From a checkpoint of a small transformer trained on Wikipedia.
Size: width 256, 8 heads of 32, MLP 1024 ReLU, 12.9M parameters.
Architecture: RMSNorm before each block, rotary positions, untied embeddings.
Training: a variant of Adam for these matrices, 413M tokens, 6295 steps.
MLP neurons of a small language model. Each row is named by its layer, matrix (up: input weights; down: output weights) and neuron, and shows model dimensions 48-175. Each number is 50 + 10 x the weight over its row's rms, rounded and kept within 0 to 99.
After each neuron's rows, "fires on" lists the tokens most often at its 100 highest values on Wikipedia text that the model never trained on.

L8.up336:50 53 52 30 29 44 34 63 67 29 60 56 46 53 50 55 49 51 58 45 47 51 45 59 54 43 22 65 37 43 40 56 60 38 50 35 52 33 55 33 46 37 35 53 45 48 53 55 50 55 42 51 49 58 55 42 54 74 46 51 24 35 43 61 47 45 38 55 52 46 37 52 52 51 47 67 56 50 59 54 39 39 54 43 47 45 63 44 53 46 60 40 40 55 70 51 48 62 56 62 78 41 52 62 32 61 34 49 50 56 59 51 49 60 45 49 44 52 35 49 62 41 43 46 65 52 57 50
L8.down336:48 50 31 48 60 59 40 66 53 36 41 43 44 56 57 48 45 67 47 40 43 43 43 47 48 40 43 51 60 64 45 47 43 31 41 54 50 39 52 61 42 24 44 48 48 41 66 40 77 44 38 42 55 46 50 54 53 51 48 54 53 58 40 38 44 28 59 43 37 46 68 37 45 34 61 25 52 57 43 61 48 55 45 52 66 53 40 52 67 71 45 57 53 49 37 52 41 66 52 49 60 56 54 52 37 55 40 43 58 51 28 41 56 56 57 33 40 56 51 33 46 57 58 38 49 57 34 50
fires on: ",", " and", " (", " of"

L5.up208:66 34 47 58 68 52 44 63 61 67 69 58 39 43 69 49 46 58 63 27 52 41 56 66 47 37 49 70 56 59 24 55 54 34 71 61 43 60 69 55 58 44 36 43 32 47 61 34 50 50 59 54 56 43 56 48 61 35 42 61 40 55 47 36 55 30 61 37 54 49 49 30 52 35 40 45 50 46 46 49 49 66 57 44 43 37 63 52 36 52 53 56 43 59 29 49 54 58 60 46 50 56 63 65 38 60 52 49 54 32 56 48 36 38 53 36 44 65 31 34 47 65 40 53 44 56 39 55
L5.down208:27 48 53 58 41 38 50 44 41 43 52 42 47 37 57 45 57 41 31 66 71 55 37 35 48 57 62 20 59 55 54 57 55 53 39 47 61 50 39 44 58 49 63 49 44 56 44 47 28 30 50 48 53 49 46 42 34 48 44 36 52 53 72 52 62 60 69 51 50 24 61 64 60 32 69 57 54 55 48 55 48 62 50 31 49 52 34 49 45 41 55 60 39 53 36 47 36 59 62 44 56 48 45 55 56 53 51 52 46 52 33 48 43 38 40 42 52 42 62 56 38 63 41 55 40 59 62 47
fires on: "\n", " ", " |", "9"

L5.up42:59 39 51 41 48 46 51 46 48 38 31 53 39 43 53 52 60 45 58 60 45 36 48 40 34 61 21 71 59 44 31 60 45 41 71 48 47 63 53 60 57 27 40 54 42 33 42 44 46 52 54 51 53 50 43 41 58 45 51 62 52 64 62 55 63 42 41 70 36 49 52 64 59 38 59 54 36 49 47 50 35 38 66 70 40 51 69 64 66 42 45 49 46 43 43 44 42 63 44 79 47 61 56 43 62 61 47 58 50 56 36 44 63 36 44 55 45 44 56 35 53 51 59 44 47 55 51 50
L5.down42:46 57 53 51 53 42 43 67 52 49 65 64 56 45 42 57 51 63 62 51 43 58 48 43 45 47 44 47 55 37 54 45 64 58 48 48 46 47 61 54 56 43 57 38 66 56 50 61 51 46 54 50 46 47 45 48 34 47 52 59 55 40 65 55 54 58 59 40 34 52 48 47 44 53 42 39 59 39 46 54 60 51 55 36 52 45 29 51 53 43 32 69 26 40 49 45 50 31 63 71 57 45 57 47 61 45 45 50 57 51 50 57 32 47 73 47 51 52 45 45 41 38 50 57 63 53 41 30
fires on: " is", " (", " was", ",", " ", " He"

L5.up436:49 56 45 53 66 43 36 55 56 80 34 57 59 59 63 53 54 68 55 56 35 38 48 32 53 56 43 53 51 50 40 37 49 49 48 58 52 46 56 63 60 43 54 35 53 26 60 63 60 64 64 51 40 34 47 61 45 63 39 53 48 41 43 53 57 41 50 54 49 52 61 52 48 21 50 48 58 47 64 62 43 35 39 51 46 28 56 37 67 64 48 67 48 36 49 62 41 55 60 55 59 77 52 54 45 41 47 61 57 69 40 28 51 57 50 45 46 56 49 54 55 38 56 40 52 36 46 39
L5.down436:56 35 57 66 46 45 51 38 52 49 44 42 48 47 40 56 46 46 55 40 57 44 45 50 64 42 58 41 49 58 62 54 59 57 59 46 41 50 50 29 49 50 34 52 40 67 47 56 50 41 40 32 40 63 37 44 60 42 61 44 69 50 55 52 58 52 57 46 34 60 41 54 36 68 43 41 40 50 41 45 39 57 55 60 40 70 50 48 35 29 70 47 36 52 41 50 59 43 46 59 55 36 54 50 38 53 70 32 40 52 50 69 54 48 66 60 47 40 65 47 60 73 45 65 36 57 58 48
fires on: ",", "I", "ough", "X", "t", "ater"

L8.up548:41 52 54 30 44 38 57 65 71 45 43 52 68 47 61 53 55 44 63 56 42 56 37 55 26 34 43 66 45 53 40 42 48 49 69 57 39 44 47 41 57 42 50 44 50 57 35 36 43 58 52 45 45 47 46 34 59 68 50 51 34 41 36 49 51 35 45 45 31 48 52 41 37 62 58 58 39 64 52 40 53 42 46 59 64 53 57 38 48 37 62 41 60 41 51 45 55 55 58 53 48 54 76 49 56 66 42 53 48 48 55 50 57 60 54 58 44 36 51 61 64 59 59 59 58 55 51 53
L8.down548:51 67 43 73 64 52 45 47 37 48 61 61 73 62 47 46 35 60 35 49 40 49 59 56 47 59 55 32 61 55 57 49 57 44 51 59 52 52 50 56 73 44 61 48 66 60 55 46 52 52 54 53 44 38 58 63 42 53 67 67 64 39 55 55 39 54 53 59 42 50 55 54 60 34 40 51 59 64 34 45 40 63 40 29 43 40 40 59 45 56 57 71 31 70 48 48 46 42 48 59 39 44 49 40 50 28 62 47 44 54 51 49 59 53 63 66 52 61 52 31 57 47 48 53 47 44 52 54
fires on: " |", " ", " (", "\n", ";", " ="

L5.up39:38 36 63 44 42 58 44 54 47 39 42 49 38 67 56 50 41 63 51 38 31 46 34 65 48 70 60 56 68 29 47 55 51 48 58 48 46 54 53 64 32 53 42 52 54 52 43 46 38 53 41 32 45 51 56 49 60 67 40 37 76 42 32 50 57 36 62 44 56 56 48 48 44 60 60 49 57 30 54 46 45 44 48 55 50 40 65 41 46 30 40 76 37 49 40 59 61 48 46 45 62 60 55 40 46 60 34 50 57 46 49 38 54 56 50 51 54 49 41 49 58 55 61 37 50 65 52 33
L5.down39:62 69 34 48 46 40 44 74 63 53 45 59 54 21 44 53 56 35 35 51 65 64 57 55 56 38 35 49 41 60 46 36 54 55 54 57 48 59 52 38 49 44 63 36 60 52 43 49 54 44 82 71 44 56 41 38 39 53 62 59 27 47 58 52 35 66 24 44 51 51 40 47 58 37 50 49 59 76 40 70 54 55 56 50 55 55 48 59 59 69 53 29 55 49 50 60 28 55 49 51 40 44 38 51 40 53 53 65 54 61 45 56 55 49 46 50 49 56 68 54 50 39 32 36 44 44 40 69
fires on: "s", "ons", "ack", "l", "-"

L6.up914:57 28 41 62 37 51 47 65 41 49 48 60 39 51 48 43 52 65 51 48 57 48 66 65 55 58 43 61 61 43 59 56 42 38 60 60 63 61 44 63 56 37 43 49 42 35 50 42 44 43 40 58 42 38 50 42 53 34 57 60 42 54 44 51 59 56 39 62 46 50 52 53 49 66 49 46 51 55 47 67 49 53 54 54 48 63 59 43 46 63 48 42 48 50 50 64 76 28 37 61 37 57 61 63 42 72 21 56 60 46 35 36 55 71 50 50 46 54 59 23 57 53 66 33 43 68 47 55
L6.down914:49 62 55 43 54 36 58 40 68 53 39 39 66 43 64 57 52 51 49 49 54 65 49 47 46 50 59 60 35 41 47 33 47 58 56 45 34 49 58 40 43 48 48 54 56 42 53 69 42 35 64 48 55 67 56 62 56 57 46 46 46 38 51 43 55 51 38 35 46 45 50 61 52 46 63 59 59 50 38 56 36 58 58 51 47 54 46 65 71 58 55 42 45 60 37 43 38 59 61 50 66 31 42 53 57 43 64 46 43 47 62 54 36 45 36 46 51 37 61 62 58 37 50 38 65 40 41 46
fires on: "-", "s", "ant", "ang", ")", "ong"

L3.up766:43 49 50 46 32 50 38 54 47 65 51 43 49 47 52 59 69 59 57 62 49 44 37 31 42 38 38 64 35 51 33 40 43 40 43 39 40 33 56 52 43 52 48 44 61 54 43 56 62 56 58 40 52 63 67 47 33 41 39 62 55 60 47 48 40 35 57 46 57 71 55 43 40 46 48 28 43 64 59 49 66 44 48 45 43 31 55 58 78 60 50 40 55 45 41 66 53 38 56 60 45 74 48 63 36 69 52 58 59 58 46 43 49 46 42 47 47 53 41 65 37 57 41 45 44 53 28 53
L3.down766:58 55 61 56 45 65 66 49 66 39 46 64 48 51 46 35 62 54 46 52 64 68 50 63 49 37 63 49 64 53 46 43 66 50 44 75 43 58 69 52 39 49 48 38 44 67 45 59 57 39 54 65 31 67 55 54 58 63 65 50 45 38 25 44 59 39 44 44 41 60 43 50 50 64 52 59 42 60 51 57 39 45 51 74 36 50 50 46 48 71 43 44 45 57 64 40 52 58 34 61 51 66 45 62 48 40 58 37 55 54 48 45 41 55 61 54 42 55 58 45 69 57 47 51 42 65 60 43
fires on: "y", "s", "ian", "t", ",", "4"

L8.up489:51 41 62 49 51 45 50 48 55 34 54 56 49 40 52 53 52 50 51 62 38 33 54 47 40 51 36 51 58 55 45 75 60 65 53 51 49 43 51 48 34 35 53 54 25 60 38 51 41 58 52 60 47 40 52 43 61 63 47 59 54 34 37 65 60 55 32 59 51 46 56 58 48 57 47 55 45 64 60 51 46 45 62 39 41 48 57 38 49 52 60 40 39 54 52 61 69 50 35 73 60 54 75 70 61 76 59 58 62 61 40 59 66 47 62 42 56 53 43 50 39 39 80 59 67 48 47 58
L8.down489:71 55 52 43 59 40 51 45 70 39 48 34 43 45 51 59 57 49 24 35 60 43 46 60 43 60 49 45 49 47 36 47 50 55 47 46 45 46 60 54 58 56 44 46 52 35 55 55 46 31 50 57 50 60 43 62 39 45 55 40 48 53 62 42 53 49 66 58 46 53 57 36 56 38 49 53 48 52 52 34 44 52 59 48 38 53 62 42 59 54 44 55 39 51 55 40 39 37 64 48 63 52 43 38 44 36 42 42 37 53 49 40 42 67 59 60 40 53 47 64 58 57 40 65 43 47 49 55
fires on: "0", "'", "-", "s", ","

L8.up423:58 49 49 34 56 32 43 56 50 38 47 43 50 46 53 69 38 45 54 46 47 50 32 67 57 42 39 41 56 47 54 72 46 42 51 63 54 56 57 49 55 53 52 45 30 41 70 51 62 57 50 48 48 52 35 50 68 69 22 47 64 61 63 46 59 52 42 50 49 56 46 74 56 45 66 48 53 46 71 42 50 54 49 52 44 26 37 50 58 43 70 51 49 56 49 53 55 53 50 45 50 59 57 53 38 45 34 59 53 53 45 42 42 54 64 69 48 62 36 53 47 61 57 56 64 61 62 59
L8.down423:22 45 49 39 58 56 57 68 42 68 78 55 47 53 51 65 42 55 77 66 48 42 58 37 52 53 50 49 43 55 54 57 47 46 67 33 45 45 39 63 45 60 25 57 55 54 60 53 49 61 51 41 59 61 44 48 57 48 62 33 48 48 56 46 51 52 36 56 46 42 49 48 63 55 47 46 53 59 53 44 59 36 57 50 48 56 48 33 35 57 44 42 47 57 60 44 62 51 40 64 41 40 50 57 64 51 41 46 49 58 64 47 51 65 56 54 53 51 52 38 56 37 42 30 46 52 30 52
fires on: "0", "7", " Per", " qual", " al", " per"

L5.up674:38 54 62 53 43 39 65 59 48 49 40 55 75 50 41 45 71 40 56 39 43 51 57 35 23 51 57 46 53 57 57 43 55 30 54 49 59 37 52 46 61 55 52 44 51 33 36 56 22 57 53 40 34 40 53 34 57 56 37 49 27 57 45 51 43 44 64 43 52 59 50 44 57 53 52 44 51 52 64 53 47 35 55 63 46 47 44 49 54 31 53 45 47 50 33 73 61 56 73 42 48 52 66 46 50 60 65 65 44 57 37 48 37 53 33 46 43 44 58 54 55 42 46 49 67 45 56 69
L5.down674:56 51 53 65 61 55 46 66 52 44 39 58 41 42 70 45 43 59 24 51 47 53 47 64 72 47 56 64 58 46 49 56 67 65 53 49 35 48 61 51 39 36 47 56 50 62 54 48 56 38 35 45 68 63 54 48 53 52 59 61 63 48 52 57 63 53 28 43 35 56 55 54 55 61 38 68 51 31 28 46 53 64 72 58 48 57 52 49 36 72 41 48 52 34 67 42 69 32 34 53 57 46 41 65 62 54 50 31 58 42 62 50 42 47 62 37 56 57 46 59 52 56 44 44 43 47 35 51
fires on: " would", " could", " did", " was", " with"

L5.up754:61 65 51 22 53 49 53 45 55 42 47 40 47 39 46 66 63 54 58 55 51 38 46 43 34 47 45 68 62 65 46 52 56 55 61 41 51 36 39 60 41 48 58 41 40 35 48 31 59 42 46 59 19 58 58 34 33 44 51 48 60 64 62 56 45 44 57 39 43 49 53 61 47 49 56 48 37 66 49 65 57 56 51 47 53 47 44 53 59 43 34 46 36 36 42 48 55 48 33 50 55 55 54 51 46 60 60 70 57 59 57 36 54 60 60 50 49 46 57 48 47 47 40 40 51 64 59 36
L5.down754:61 55 52 45 43 59 53 55 63 46 80 54 60 51 51 62 33 33 48 52 44 65 56 49 47 49 36 56 47 49 53 56 67 65 41 38 32 44 63 49 43 45 27 58 55 55 48 63 31 44 54 67 38 57 57 44 51 46 43 49 35 38 40 39 52 64 54 44 38 44 43 53 35 62 52 54 70 36 36 62 54 34 46 62 39 55 38 50 58 53 34 56 70 53 47 26 62 50 47 54 48 81 53 68 62 39 63 41 44 57 60 39 48 52 52 50 47 65 53 59 63 50 69 45 52 48 33 40
fires on: " |", " (", "|", "-", " ", " bl"